config.yaml
n_layer: 12
n_head: 7
vocab_size: 1724
norm_place: "pre"
init: "uniform"
decay_shape: "pow"
batch_tokens: 131072
steps: 4428
MLP neurons of a small language model. Each row is named by its layer, matrix (gate and up: input weights) and neuron, and shows model dimensions 0-223. Each number is 128 + 32 x the weight over its row's rms, rounded and kept within 0 to 255. Numbers have three digits each. A neuron's up and down rows have the sign that makes its largest values positive.
After each neuron's rows, "fires after" lists the tokens most often just before its 100 highest values on Wikipedia text that the model never trained on.

L6.gate609:076143118078097114124108148093046119137060152108133113088150112131147138080136081108122120202110096146142097188156155175062147137112084147096142136198183136113136168193150146163119109094070107142077143133109112061043130132186122115081147103130137148077158096141143139124134165111133143139074132170130124135159106099093134117157106090086106156100144081117134172147080110083150071166151167134105203168129082100126058184147232166108152137119141108161089110200130107146097134156137152112135129113133090106138122180129095112116080147145105111104179180116100140132147166114129155117143098139153071151143133137085120106113145099108076130149160146115135148142098140124114045069097
L6.up609:076142125097164114064124132137105089100103177127084118134146154113152068179122120096099100136100094107154120154111168144080105136098104148159149131144127102186159202124103115128146142109129076076116079122116140085141176110094098113111132128153106108109079210162139155134139115158134146112146091182117139115139125196058190084154132200134099131133152143130072059112102131126164150142130155116105174145151133098122114147116141123118153120135118128203129101133113134132102146148077128113143142105171092150130069141081080150181056112131119166108159065127142121102151114094115065175146148116080103161143123114101187125108142132154066143064145221137103107129076120019185079082111
fires after: " at", " M", "′", " m", "\n"

L4.gate91:184102138116143183118149097132110132105147145213115104123098124160142116085160165096156150176210127062125106104163131100166150112107108104099139053140110129109202072087144114098190176125146183147139197190146149149118165111100121132145146097109085153069123098174113129144126193157131092108135132190182100097135173105150078137108091081094117119168130165200135071130120174133151106130165140119107106124104102146125118092093159149077135150151133116090140083137102105080141152084094134106064128158176099157137144111104199087155185117102126114157134094140099133110153133157121128119155139146052127123191110133097140121096120147168103138112104078149072137079110085212141135078141
L4.up91:153116142168134155161109181131180117205167142094187053091098172034178076112150134070153123152169135109111119141118109115163142135079141103130141169109122122184114110189125095125116182113135103150158136143091122146090118087146115150108133117102168127082104108145081119172046123107125108139161070087147152166148114091125094178079059127183108143161135122119124114188163101116162182111131211171125145185139142137172134137152101177131170182137134117148060166128227092125143112094163120170160158170137081112165106141126107122120090190116165108114130095104144172151137163141145131099099121165105117144110143121087162105132124144092139072133097099139144129138101145162165109056113
fires after: " H", " h", "h", "H", " ag", " ph"

L5.gate612:085152147125087211089075159126183111137154097174174076086090096133136209087087150090061132186182036185086156054114105170091157120140106121127109159193147149157205122103177146106112154108134152113167139124113151081095160104141113199158155173073107121151105090149119138159134143134100157161147150102176126177171106136107106116116072120134136094158118094175177116114100121075105130183146122077109139090109111135154109188124102057133121113117148132145090132181204148137150114093127123150142118125150074113108167126161092142137092112111132147125126102114130165090132146110096147140095141126156122154163118162135099166083138117118157128112173170158167097081083094166160152119139
L5.up612:132141097112139115135116096096149149113155074162128142127123129121099120155080093146082127167095113125100167083252166099097133172124107077117154155157131117102185107171169128088104133095095122077105118154147079169098047123143110071128147136109101154120145121112105146177125091134125149102108139086157098138219134159108128130103093112068185184134170169102099156126102048091141142144118175084140130120120086067136168117157172052098144127147108149184107092197097164159145164082106143105113111117094047122103142082157133139126113124138191113131141097152118118160140102150150186080174143121090136071117192123126119116092102129127167084140127132091120153116132122074076121191144
fires after: "\n", "ing", "\n\n", " S", " s", " rec"

L6.gate137:143133131137089106110135151111117187115087159136146104129135131152144158200065146105115136083138116147098082195124130153093128114094123156163128120095067112196143127153083137140152079174120076122156098111112138122091109081191021141156142138126195119132088110135191069134130123204107155145112143095122116107143159168181122125096036136102102082160164137116177169196095112138127129133119159105093103129138106124128178153157073195090140154122098173116129135161134172144088126181152111109112075142177085087149143147167104165149133095154169119176164206132122112091083096108084145121151153138136129187077156137141137154154127173120135081109163107122102086127133151132038126141152
L6.up137:078151150167063169154106107133153173075082124155168172120093137114089168093084162088116149130123118112126120085137129129088133120090062125070169141117139094145123095153174094108096167124126146139124113123111097155101128134129107163118162138134134132136147117125085061156164093120127148145076147099091143133117165129111091123093143140141188131101156131097131215143085080091049085107150173162177115084124126123141054085146144097134154177163137090206145159074076111095191112131087212138116104108149093152184144117197164108153141094080083147123109114129119146111163176114099213086149153071155134144116105097086109107111111099135081099135172126107111197143160102093150174109122
fires after: "\n\n", " s", " the", "ay", "b", "k"

L5.gate143:110128166092120086134062116182143213096156170142078132136120105126130093099089207115160134147124156108107170118104116115119158115107103151106132069173111081074150159134144157111082085132186101126093154122163134173117163075177151174097173131091081146048117186163106160101151092169152088097141178136106140089107130128099139085132140141082107114134141124153162178118128114134151132102153156090175076093099116069113121131159063113060126210153131131122123093130135083092097142102146059136040125116061178115091155107147151121096194142068087143121096131135120123118066145110153138117116140097125197085179117110136079109169119102126166138140173143113103158126127132116108137089141
L5.up143:114111163148182140154183105110121133097093085151124173085115090131153157067162115098153109124147124161119095140109115126167130162124149188087158122167028142165087149111097100091166136124066154117074156161143113077130121119162098108124099137129174110183087130083144135103102130208103125098111122180119130077158132175060150081053117121112140088108146157062142188138153145072106122153102096144145113152138164153086103139105074050152135172062139101112093120159125103058080165174159121088174159164184100140110101156156093116110174126086148111105106110151132210149103125090157194131147082142095140107103105110123122096137149193126146119137122139125092121120115069137098165131125
fires after: " M", " v", " Pre", " V", " m", " |"

L4.gate534:159157209107133128136111165165130033168153133160174082121147153147200153138114160160088161118046128174100125133136056138137108173164089055206126157137107162156106136142124129126107116144109137071138142143110116165129115141094122125176125116139077113153098152186079150098139110080142149135107080155098132123120152130130154139083175138162096094173092147136171147127131042145107167103117118110113104142103106131162097148113210145063096150106185091129188143120087178118117129086150154162110156127128104148089145134162116133091163092144162070115096154141114128106143041077166070130102102143137115089152104115091214107136090167105141103112096145148129120161105123085177118086153
L4.up534:124113135147145225133116052195133140197088077147165096147136192108144123176110139107095105133116115134120192169164056045137151126160149093149098078131129103093137118163111090166148111098132083121098178148092117146152136215125105124152100140075119166128187096145127171096094157107190143097121122133146118126133157133142174128105130186161110139126100118106097170173127149121098084094088084151145139063120132134173063194156145139120103136136113107200135112129113108127113101126196192152122135149177146164125140150179155126126121154110143117130104123191154176118084171085149162127137069190150108131142140140125168124125099121101103117196125095172152162167153065156089115093137
fires after: "1", "uc", "er", " v", " ac"

L4.gate424:139163130131115116135181124131128149140182164110146156143155101203140115095127122120145100113179074127136112125180052082109136134137089123109137179098116113133129130135108113159079164168136087070176121124137105131153143076149146080036186086156131164112068152136116122144189099143062164146156158092082164134137151109128120126133139127104098134141144120082078171115149082175132169173156113102137140101090143185128149166158114172057179111097113094166073165143207139141139109160179134150133098087123165138086077081130161177122180142117068149131124200071139101086180129116117151137152081096112129131085178136192063076142106100111170123096172098115143145145141156098162116124131
L4.up424:127142106149098076127098134126079113124144096163171078135098137027132082142154157109123094128144153129137148132119114067093113149134150113145092139071077085056147057115081136102091140139202121128132100133189077091081177200203107118084117179152114093114139122099174153095115093153139110157134111117117194088137077096121093121097123086111139141091139128114112125228176142140129122165111170136102155140071119145107073193203112140151151128101170170151083100165202108140097155139154111153146140144138073149106136087105124127158129099073111091123167124130114161117082138135191145119098160134147118098073077156167140123163105119105167127162123141179100111151156155152174140126113
fires after: "v", " v", " V", "V", " Cap"

L5.gate357:138091151136119185081132124142130118114140124136106116151106173139084080144070120128176093145165156103166152090157137170168121094118122171047065145108054148164131159134122133166199130110125134053126124115154124140140129118091139160104102098079109107113149128122075136117110147112134116113137136099097187073167121165119135088126135157155173127163079092195102133130146116159133165116140150183150151145071150121151118135156104096154219112138155143095129089098115066120149118164118111119136180172126150133150103092099135169109194100137063142124061123084133167046065144120199104182112143111077150113095176111133171130150165111098139150182087128227113162140143073079137120123089
L5.up357:116061105089132143071088187135125147141167078121102147136140110138122094149148118155159126171128136199160133151062154166074174150114059132068131143123093184133162195110098175113146133178095158140131126158113130131205119160131155146131129129151127151083187079119091085124109119151162144069165121078080158115156209132113142102056175130190130117102167120100107120143103149107145138097143117159118114204110129135129083133143107092121137131134102123116106111113110128150139125127200166122120062171158134100175078112161129178153140165154131128119175102115112164090142103167174118087096128062103174124107103096173126184155164095065102137124059072145080132149088088137189111124109
fires after: "ure", " m", "ced", "m", "c", ")"

L6.gate658:177140088066093165177135091119155124104169181087139098142093138069143120064124109192101079148128102183139111125079189179128206150125135046115123158122136118111151147138136098073108130132145164125137154122099079188053134156072131143177112187159155087149161111107111080112099092103155128179127187185066134100143126108086151143137188107121141141170121150156126171129079135113081166184098183163154200143169097121090134166136095147163166133148125133119140132146146172108116163128153135111153138096054181135121111093110110116150147158127194173130158180170091073116122111128163129107159134144172148076178103102092121107111175141121108179146151148135144137177141142149135117111126
L6.up658:169133114144090115109151142177122207157138101118132090153143085077089109110064105109106185135161087071108126156149097086093175168152095103109107098144147113136119132150151051175093164143107148166098179134117173121072125037125150145128115175053132102102153189136106117095050093161175113131084164158119188090156133136140179125059151066131099131140149092144161173160117122096084051085134103117155113117170138171151116147118176131138159148110160165118145102129090141152072122181116124101148114120083117118127161137150093094112106152150181160158128158133136102085148123121181137142112130177110184151175162150109150084147123150131094164149175103207133111141123118191099170131102
fires after: "\n\n", " of", "duction", "er", "ation", "or"

L4.gate54:118155117115089147117137118130150090116117054102154131128148092059138075176103108169131119066114142152158157183120136152133092141090110120127099082194158129083088179098166135203132125154151141121111130182086043126155131165171140108150129108109105149136081208171165164165109132136192179192176126148108106095138091110153132126094119110079117135103167185071095087126071163111108078129122150126165157095156128143144108169077145090043140102086136139138159156139092159066113114098132190138110116082112135138116121164077143087152113131129163110149131138159173140091133153179105101101191114103115130121105112143131174141144151138101176133144176127068160145189059100139132177115083
L4.up54:193097137101119126140148136151090126190144069105122138103179142181139147121107116163070104130135139091089100147129144109133097160091119115135142162105105154077121142098110099082120071094117131092161133142125114083126095131133139154126147095132167145176129087173116189107124135106141178160165215140103137185146100109108155182127196194118145069121101160131106158140092140169149085103090179126129112071140111173153091093115158162080076119134163118170137181125154191089119150057111154077112166161131138171123096133097162132169082087125110142191124111078161133074126131159154127161117115190151081129185203206113113105126129159113123141107105154185144147130174195089168074143140
fires after: " ", "1", "er", " m", " (", "du"

L8.gate30:172128180117149096161167139071112126086095162169182120150121059135154064074176120083125108176122090122122124119146140061106162119113115129053129137084062128095134113145140161114093140081115151144105140098096088198154110147078079152151101118147137117095153138067174090140138130092130078079081132140183160145140100111115133156118087115113132150106148126142104147173090170117152113152124120108157158162167126108071130151114170181138205155095096177104102131110132110132124114139099121183088127140192156132118056166138159171198134135152136123127149149101127122165131089070129150164163139138127115137185127186104101090074180118106148114117246117126140140080093156100142104092068
L8.up30:157120173169149038069123123035132114104118126108163070176169140125136148222102134111135136129056090161108103131137131113113163109129136102161114147084086162173231179108176104094223181101101087142124146162111126070124098124121106109122154153088078076124112126153154082101063076112119127118171124118115115131124116130099175130128123102131100134102082127078134154152129084152138108126170146175128162185071168116137114098109134133061155110109139145103092204107115130094121137099110181179122168097113076077138171102162118131128133124155089145111118104071126178158133104148125168169104064152135094098153125129155109148144101157096098162136162140089080151108120119112136090104116
fires after: " h", " H", " M", " |", "h"

L4.gate227:118134127119100109081147166089111135140142122170191056098148102135132117170149087126077111210162127160102101077118110071116185115098080079134108108099108141168123145148118068151110141208093146140076142078125070151118174195143129116079131187106175066169117062156093160124132117119117124112100121168156198157127169141089127152163106157104098161142163125101109128113123147148136105130179125145190114166133096142168103186166164087083179102115129096163155106108143148142166125124060128053074172140115073108127098133079134149171120118143124148087108128119149149072080116136178138106151088118100136077119138145077144134096128141057160142103163097126113168157136111089145092066114
L4.up227:118165164118143115123098150159143117143135147148160104124154126093195075122108104113061135152136105135086145162096106111095155108130059159169117092106069167122167094169138080137171101188178118133107173197111112095157169138093000095145175126086188159097101136066123170156130121149111128090177105100132162146088136189073147112118142058128134118099160156124109122152134125137061111139125112160171101122161113135100092148149158106062123074089122155149154091103128140133097073116126138146106056123161110122101164163133164128138191090169099101133127148133158139132147101176142095156135047158168144144105176165154142097177158109110145116080130147136039132115173141095123116157130
fires after: " v", " m", " J", " inv", " M", " more"

L9.gate676:131068164142107116155073124103133118178128138143141140117157130095109101089055135168086161137138167181133091098134101107066160107087073162152091113193072026106149103122081158129121185094078144095127139159130138095085089154084131160130138144140142114174181066032119113088140118148196116145089158099186130130109059120068208146151085160067158104123160132116190134143096095151099129129154135114126154152109113180136116141134179143107159169125139102157084110112167073119153144148128163126121186111161135139078141133161132130178131134081138153061137144109080089113106170154099122174129102126107108136118169133132115063139149129097160109070129184109144109123153171134133147151131
L9.up676:158159129159201114125090154107144122105144115148141138117130084140179085140122128117139173081151132107134148078116165111182136117154123106095042062128154162162135145101189164077110149181077121111116093134130084104101148082142120148156149123092131096076173132066087158047127082099183139167129147093120169133126154122062097148096113130123102159137186107145077147109130152136095133130167153101216147137206143192096157134153150137122170123175116114126156125090073162110136125110139115102117148103086171113153139145163087121156139107139066126141150091148149055099196149083110151184159054061142156126154152111099160060163113099161082129074159125123101129116124122129085144139090
fires after: ",", " of", ".", "\n\n", "|---"